MLP neurons of a small language model. Each row is named by its layer, matrix (down: output weights) and neuron, and shows model dimensions 160-255. Each number is 50 + 10 x the weight over its row's rms, rounded and kept within 0 to 99.
After each neuron's rows, "fires before" lists the tokens most often just after its 100 highest values on Wikipedia text that the model never trained on.

L2.down559:37 44 51 59 42 54 60 44 46 38 41 54 53 46 54 62 27 52 48 56 50 57 47 54 54 45 45 27 39 60 35 58 58 54 50 39 64 44 56 56 65 41 53 56 50 49 71 48 58 44 59 44 49 57 57 46 24 49 60 37 53 48 43 37 41 41 21 64 51 55 43 40 58 49 47 54 50 46 58 31 40 31 65 64 60 31 48 50 46 54 62 33 39 65 66 50
fires before: "2", "|", "1", "| "

L5.down1009:42 29 45 53 48 53 40 52 60 65 58 54 34 54 42 58 70 37 41 66 53 48 46 55 44 39 57 37 53 58 47 47 55 42 52 52 48 56 60 52 56 39 55 36 83 62 46 40 49 41 65 57 40 48 39 55 41 58 67 36 28 42 43 57 31 53 69 50 57 56 56 59 57 46 47 52 46 52 57 51 61 46 49 42 56 58 61 42 50 51 52 47 46 49 46 64
fires before: "==", " |", " ==", " and", "\n", " life"

L2.down465:47 64 56 48 45 53 58 56 49 51 57 35 31 48 40 48 27 59 65 47 36 58 54 48 51 45 44 40 68 48 45 49 44 40 50 74 60 50 48 55 68 36 50 31 43 52 46 56 57 38 37 48 38 59 50 61 47 54 41 64 45 26 48 47 50 48 52 63 63 52 54 37 28 56 67 54 67 50 46 48 54 40 38 61 52 42 59 54 22 50 28 36 47 48 68 38
fires before: "\n", "\n\n", "il", "ility", "ly"

L5.down374:49 23 54 66 63 49 50 51 57 64 23 51 52 37 47 37 77 45 56 49 41 51 51 57 59 36 49 56 58 50 40 53 57 53 53 48 47 39 44 36 56 38 45 56 59 53 43 46 61 50 63 45 60 73 54 26 43 47 41 55 48 44 37 66 35 53 46 59 52 47 71 46 55 52 54 46 53 44 49 56 53 55 27 70 63 65 66 65 41 34 62 70 39 40 43 43
fires before: "\n", "%", "% |", " were", ".", " ("

L3.down106:38 54 60 57 46 41 54 43 43 53 39 52 49 35 64 40 45 48 69 50 60 67 55 56 54 38 68 32 72 42 39 52 43 54 38 57 62 46 45 54 65 50 57 34 51 57 45 48 46 57 64 45 66 29 43 45 47 63 51 47 43 44 50 40 55 55 50 50 53 58 54 36 52 40 49 55 56 64 61 30 52 60 74 55 51 53 57 43 49 72 63 43 38 57 57 35
fires before: "\n", ":", "\n\n", " ", " ("

L3.down704:59 63 46 42 57 38 44 49 50 43 41 40 63 68 13 39 51 48 49 34 48 50 44 62 51 39 45 43 56 54 63 70 39 54 44 53 29 50 47 52 62 74 40 43 48 53 57 70 42 64 56 45 55 33 42 60 58 62 50 57 49 46 43 41 42 58 48 55 56 62 39 41 39 57 45 60 55 48 30 60 51 49 72 59 38 54 58 52 54 39 41 32 58 47 49 33
fires before: "\n", "\n\n"

L2.down94:67 33 49 42 40 44 51 49 46 56 67 45 61 52 66 61 53 45 50 54 52 54 64 45 49 39 45 46 31 49 61 48 50 42 58 44 50 53 54 34 47 49 50 67 45 51 64 58 48 63 55 58 53 37 57 57 45 33 50 53 39 56 50 79 43 47 64 48 50 29 48 57 49 62 36 75 53 47 37 44 43 43 36 64 52 39 61 38 58 51 41 52 38 63 46 23
fires before: "ic", "ical", "ia", "ter", "i"

L7.down75:37 56 48 46 46 64 39 44 38 49 59 57 58 66 44 31 60 60 47 59 51 50 47 43 51 65 63 41 50 73 44 59 56 60 48 41 45 54 65 50 58 64 54 52 61 44 68 53 52 56 51 60 57 50 57 49 48 42 45 48 67 60 50 51 27 50 32 49 56 40 55 50 36 59 63 57 40 56 45 44 57 48 73 63 20 55 37 43 40 72 56 43 53 70 33 52
fires before: "1", "2", "0", "5"

L5.down307:57 57 56 47 48 35 57 43 61 46 46 65 41 46 60 39 43 44 41 63 51 48 46 58 52 50 49 45 63 55 34 46 47 44 46 47 47 55 47 55 50 60 55 45 42 55 43 37 58 50 63 52 60 37 43 57 58 57 35 56 67 44 47 54 52 49 46 39 52 62 36 40 29 67 70 48 47 64 68 42 64 59 50 37 53 41 43 60 82 49 48 48 55 50 51 46
fires before: "\n\n", ".", "\n", "g", "ular", "ional"

L3.down619:60 63 34 59 41 48 55 38 50 50 47 42 29 47 47 59 42 54 42 46 37 41 47 50 59 46 32 48 39 33 49 57 38 50 37 50 46 44 45 36 63 54 43 32 69 48 49 54 48 44 39 53 30 52 56 46 58 60 39 62 66 46 59 51 43 46 33 57 50 67 37 38 78 45 64 40 57 55 25 44 44 66 77 54 45 49 46 70 56 72 55 39 60 43 53 52
fires before: "\n", "\n\n"

L10.down912:57 64 44 53 37 20 34 49 47 58 28 51 26 52 38 45 34 36 62 54 59 50 55 44 51 56 30 57 68 67 36 41 37 58 43 45 52 55 48 63 65 40 53 57 55 47 43 54 50 38 63 68 51 56 51 45 46 43 37 54 58 68 55 35 48 58 52 51 48 43 50 39 59 60 34 54 56 55 66 46 61 66 59 26 46 45 59 27 55 26 51 51 31 36 55 54
fires before: "\n", "\n\n", "ie"

L7.down484:54 71 62 44 43 44 49 42 52 62 63 43 49 35 59 48 42 69 52 46 45 51 43 41 59 59 34 52 38 52 53 52 54 64 54 35 53 35 45 48 54 55 32 60 37 54 42 39 54 51 51 68 44 51 57 69 60 55 38 29 34 56 41 39 47 45 76 43 41 43 48 58 51 42 57 48 36 54 35 32 29 53 47 48 57 59 47 41 57 58 41 29 60 39 58 59
fires before: "\n", " |", " | ", "2", "00"

L3.down690:50 38 38 39 49 37 58 48 36 58 57 75 40 63 57 48 59 47 64 50 59 55 52 38 36 56 43 48 39 34 65 61 49 50 51 66 51 58 63 44 44 34 51 58 46 65 40 43 52 40 57 52 44 50 66 50 32 55 55 32 47 38 43 80 48 67 64 51 40 45 40 40 52 49 48 45 62 51 37 39 67 49 46 48 50 46 56 63 49 41 76 54 57 60 34 57
fires before: "==", "\n", " life", " =="

L7.down663:50 54 48 44 62 65 57 54 32 34 51 65 49 42 50 63 67 44 67 47 38 56 35 68 48 46 43 50 47 39 58 57 50 35 68 44 55 48 66 37 38 51 52 48 64 52 55 49 34 47 48 40 43 42 51 51 29 57 43 47 53 36 49 53 29 60 50 49 47 47 45 43 33 41 42 55 40 57 45 53 49 48 40 56 64 34 64 76 39 47 61 56 51 30 65 62
fires before: " |", "\n", " | V", " %", " (", " to"

L2.down1018:48 63 49 46 66 46 30 47 54 49 57 34 54 56 35 50 57 48 40 41 29 49 45 42 48 47 14 46 65 38 50 59 60 42 45 52 60 44 58 50 56 45 45 57 31 52 43 66 54 61 37 45 65 33 47 48 39 34 50 57 64 36 51 51 45 31 60 51 56 54 24 32 41 49 42 50 54 31 48 37 54 55 33 56 47 50 61 52 45 42 57 55 46 37 47 40
fires before: "\n", "\n\n", "F"

L3.down154:42 58 54 48 52 52 40 45 52 73 58 50 55 34 61 52 53 63 66 61 58 36 27 46 43 50 48 53 64 48 52 41 46 51 45 32 51 56 36 41 50 44 56 51 55 51 62 60 51 51 55 52 56 32 36 61 45 55 59 52 45 51 43 42 48 38 51 61 55 51 35 48 50 52 33 64 44 51 59 32 46 44 39 52 58 63 46 40 59 49 54 53 59 37 69 59
fires before: "\n", "g", " | ", " was"

L10.down1014:46 37 59 49 29 65 53 49 37 42 57 56 34 47 52 44 39 71 59 44 55 39 56 47 35 43 57 54 56 53 53 43 52 62 60 19 46 52 49 42 58 50 22 62 56 43 57 53 50 53 73 57 46 60 44 43 54 47 53 44 62 82 49 41 45 46 50 57 44 50 40 46 52 56 46 54 49 34 56 57 59 52 50 35 41 39 36 56 43 39 54 40 47 62 57 25
fires before: "al", "y", "ic", "ia", "6", "i"

L2.down87:68 58 46 46 40 42 47 44 50 46 66 57 59 69 45 48 56 40 42 29 41 49 49 55 49 36 38 38 45 32 42 58 50 49 38 62 40 53 49 31 44 55 55 49 47 63 43 51 54 65 56 46 60 66 41 59 50 67 52 77 66 50 53 39 53 56 42 43 70 41 44 54 47 63 56 56 51 46 45 50 65 55 57 62 38 49 66 65 43 43 46 44 58 46 68 47
fires before: "\n\n", "\n"

L2.down883:38 55 41 66 50 48 61 63 58 35 48 50 36 41 49 39 64 60 60 50 41 67 55 52 50 37 44 42 70 46 57 38 47 64 53 42 59 70 41 55 58 47 51 49 54 40 62 60 67 46 63 31 63 48 24 38 48 49 35 40 34 49 36 58 63 52 42 54 63 50 45 51 66 48 51 54 47 49 62 53 59 54 68 53 45 36 33 30 56 45 55 51 55 51 46 51
fires before: "2", "1", "\n", "22"

L7.down518:42 46 35 55 52 36 42 58 63 47 47 55 49 56 44 54 60 44 32 55 60 45 64 45 32 52 61 24 63 29 46 50 45 71 43 40 39 49 49 69 38 62 58 56 56 58 47 51 42 49 46 45 45 56 63 69 51 49 41 38 59 42 57 51 35 57 62 36 42 57 54 41 44 57 51 49 56 61 44 38 48 60 54 55 53 54 45 38 56 36 38 54 39 27 56 50
fires before: "\n\n", "\n"

L2.down478:64 39 51 48 60 50 47 52 31 42 30 26 53 52 34 33 43 54 37 38 43 42 38 53 55 56 57 42 47 57 53 37 47 54 46 54 38 50 49 45 39 54 43 66 27 70 70 61 58 66 37 55 65 72 38 47 42 63 46 57 55 60 48 51 46 42 50 51 43 54 31 61 38 57 61 55 58 38 44 42 62 76 47 50 51 53 62 45 51 23 67 35 62 31 47 43
fires before: "\n", "\n\n", "ance"

L8.down943:58 64 28 51 43 68 51 50 55 58 52 45 28 48 41 35 58 42 49 41 73 43 37 52 49 50 43 50 70 32 44 46 51 45 54 61 46 53 46 56 50 50 43 48 40 49 27 55 59 36 52 64 51 49 45 67 56 60 44 49 55 45 51 51 46 40 58 47 47 60 60 57 33 49 33 63 57 35 23 30 35 47 32 56 62 42 52 64 58 41 40 48 67 47 39 46
fires before: "\n", "\n\n"

L8.down836:53 60 50 60 60 44 61 48 39 43 30 27 53 35 62 40 39 58 42 57 49 40 46 30 44 41 61 41 40 47 46 68 44 60 37 38 51 39 58 53 53 50 61 49 34 50 52 62 54 39 33 58 41 58 46 42 46 54 40 24 61 49 61 39 65 44 84 57 48 41 50 48 50 54 56 59 43 45 58 39 52 46 46 48 54 62 58 50 32 44 42 35 63 47 53 47
fires before: "\n\n", " He", " The", " She"

L3.down47:34 67 46 64 63 42 50 54 53 48 40 44 47 58 37 45 56 33 49 48 54 40 57 30 30 50 44 44 51 37 47 80 50 50 35 60 39 50 37 65 51 57 40 60 38 70 50 44 44 55 47 58 45 35 61 55 41 56 47 41 69 43 48 34 46 52 60 70 46 59 34 52 29 47 32 54 52 43 55 40 43 63 46 61 62 43 56 50 43 38 61 48 62 46 48 60
fires before: "\n", "\n\n"

L5.down952:56 56 41 59 48 45 59 46 47 58 48 45 53 62 34 49 66 60 57 59 45 50 53 38 25 44 31 52 68 30 59 57 52 47 53 41 45 47 53 43 45 61 39 58 46 51 57 57 57 57 35 73 52 50 40 47 56 51 42 32 48 37 44 53 53 48 44 48 36 51 40 41 41 52 47 44 47 37 41 30 53 64 38 41 46 38 33 45 49 45 50 42 48 59 38 66
fires before: "\n", "2", " |", "3", " | ", "12"

L3.down696:50 47 58 44 47 35 67 38 53 54 37 34 59 64 36 54 55 48 52 44 66 39 36 58 34 59 28 59 50 39 49 49 61 36 32 65 37 43 42 52 49 48 41 59 51 44 45 45 55 42 54 55 43 40 33 59 53 59 53 46 48 44 45 64 57 48 46 56 69 33 22 45 48 40 40 49 42 46 48 54 58 65 46 47 56 39 57 61 47 43 45 46 56 45 47 47
fires before: "\n"

L3.down521:65 62 52 31 40 61 51 55 60 49 50 64 56 61 46 38 54 31 41 36 54 60 55 50 46 56 56 51 57 62 45 56 54 55 48 50 56 51 56 51 41 45 43 72 68 64 47 41 43 50 48 76 59 58 59 38 54 67 42 50 44 46 39 62 53 47 42 47 54 34 33 31 40 53 47 45 44 48 55 57 54 49 39 49 54 38 28 37 50 44 43 48 18 55 49 67
fires before: "\n", ": ", " (", "==", " z", "ure"

L10.down205:53 48 47 52 38 52 38 42 50 59 73 43 45 52 59 63 61 37 43 53 62 51 50 56 43 62 49 54 47 50 51 50 55 41 59 64 33 52 57 49 40 53 26 56 61 69 53 44 18 54 42 48 43 40 57 48 51 52 29 34 59 39 60 61 47 37 66 57 35 50 37 43 47 50 46 44 44 44 50 42 51 56 42 59 72 52 64 47 42 40 41 41 62 45 47 45
fires before: "\n", "\n\n"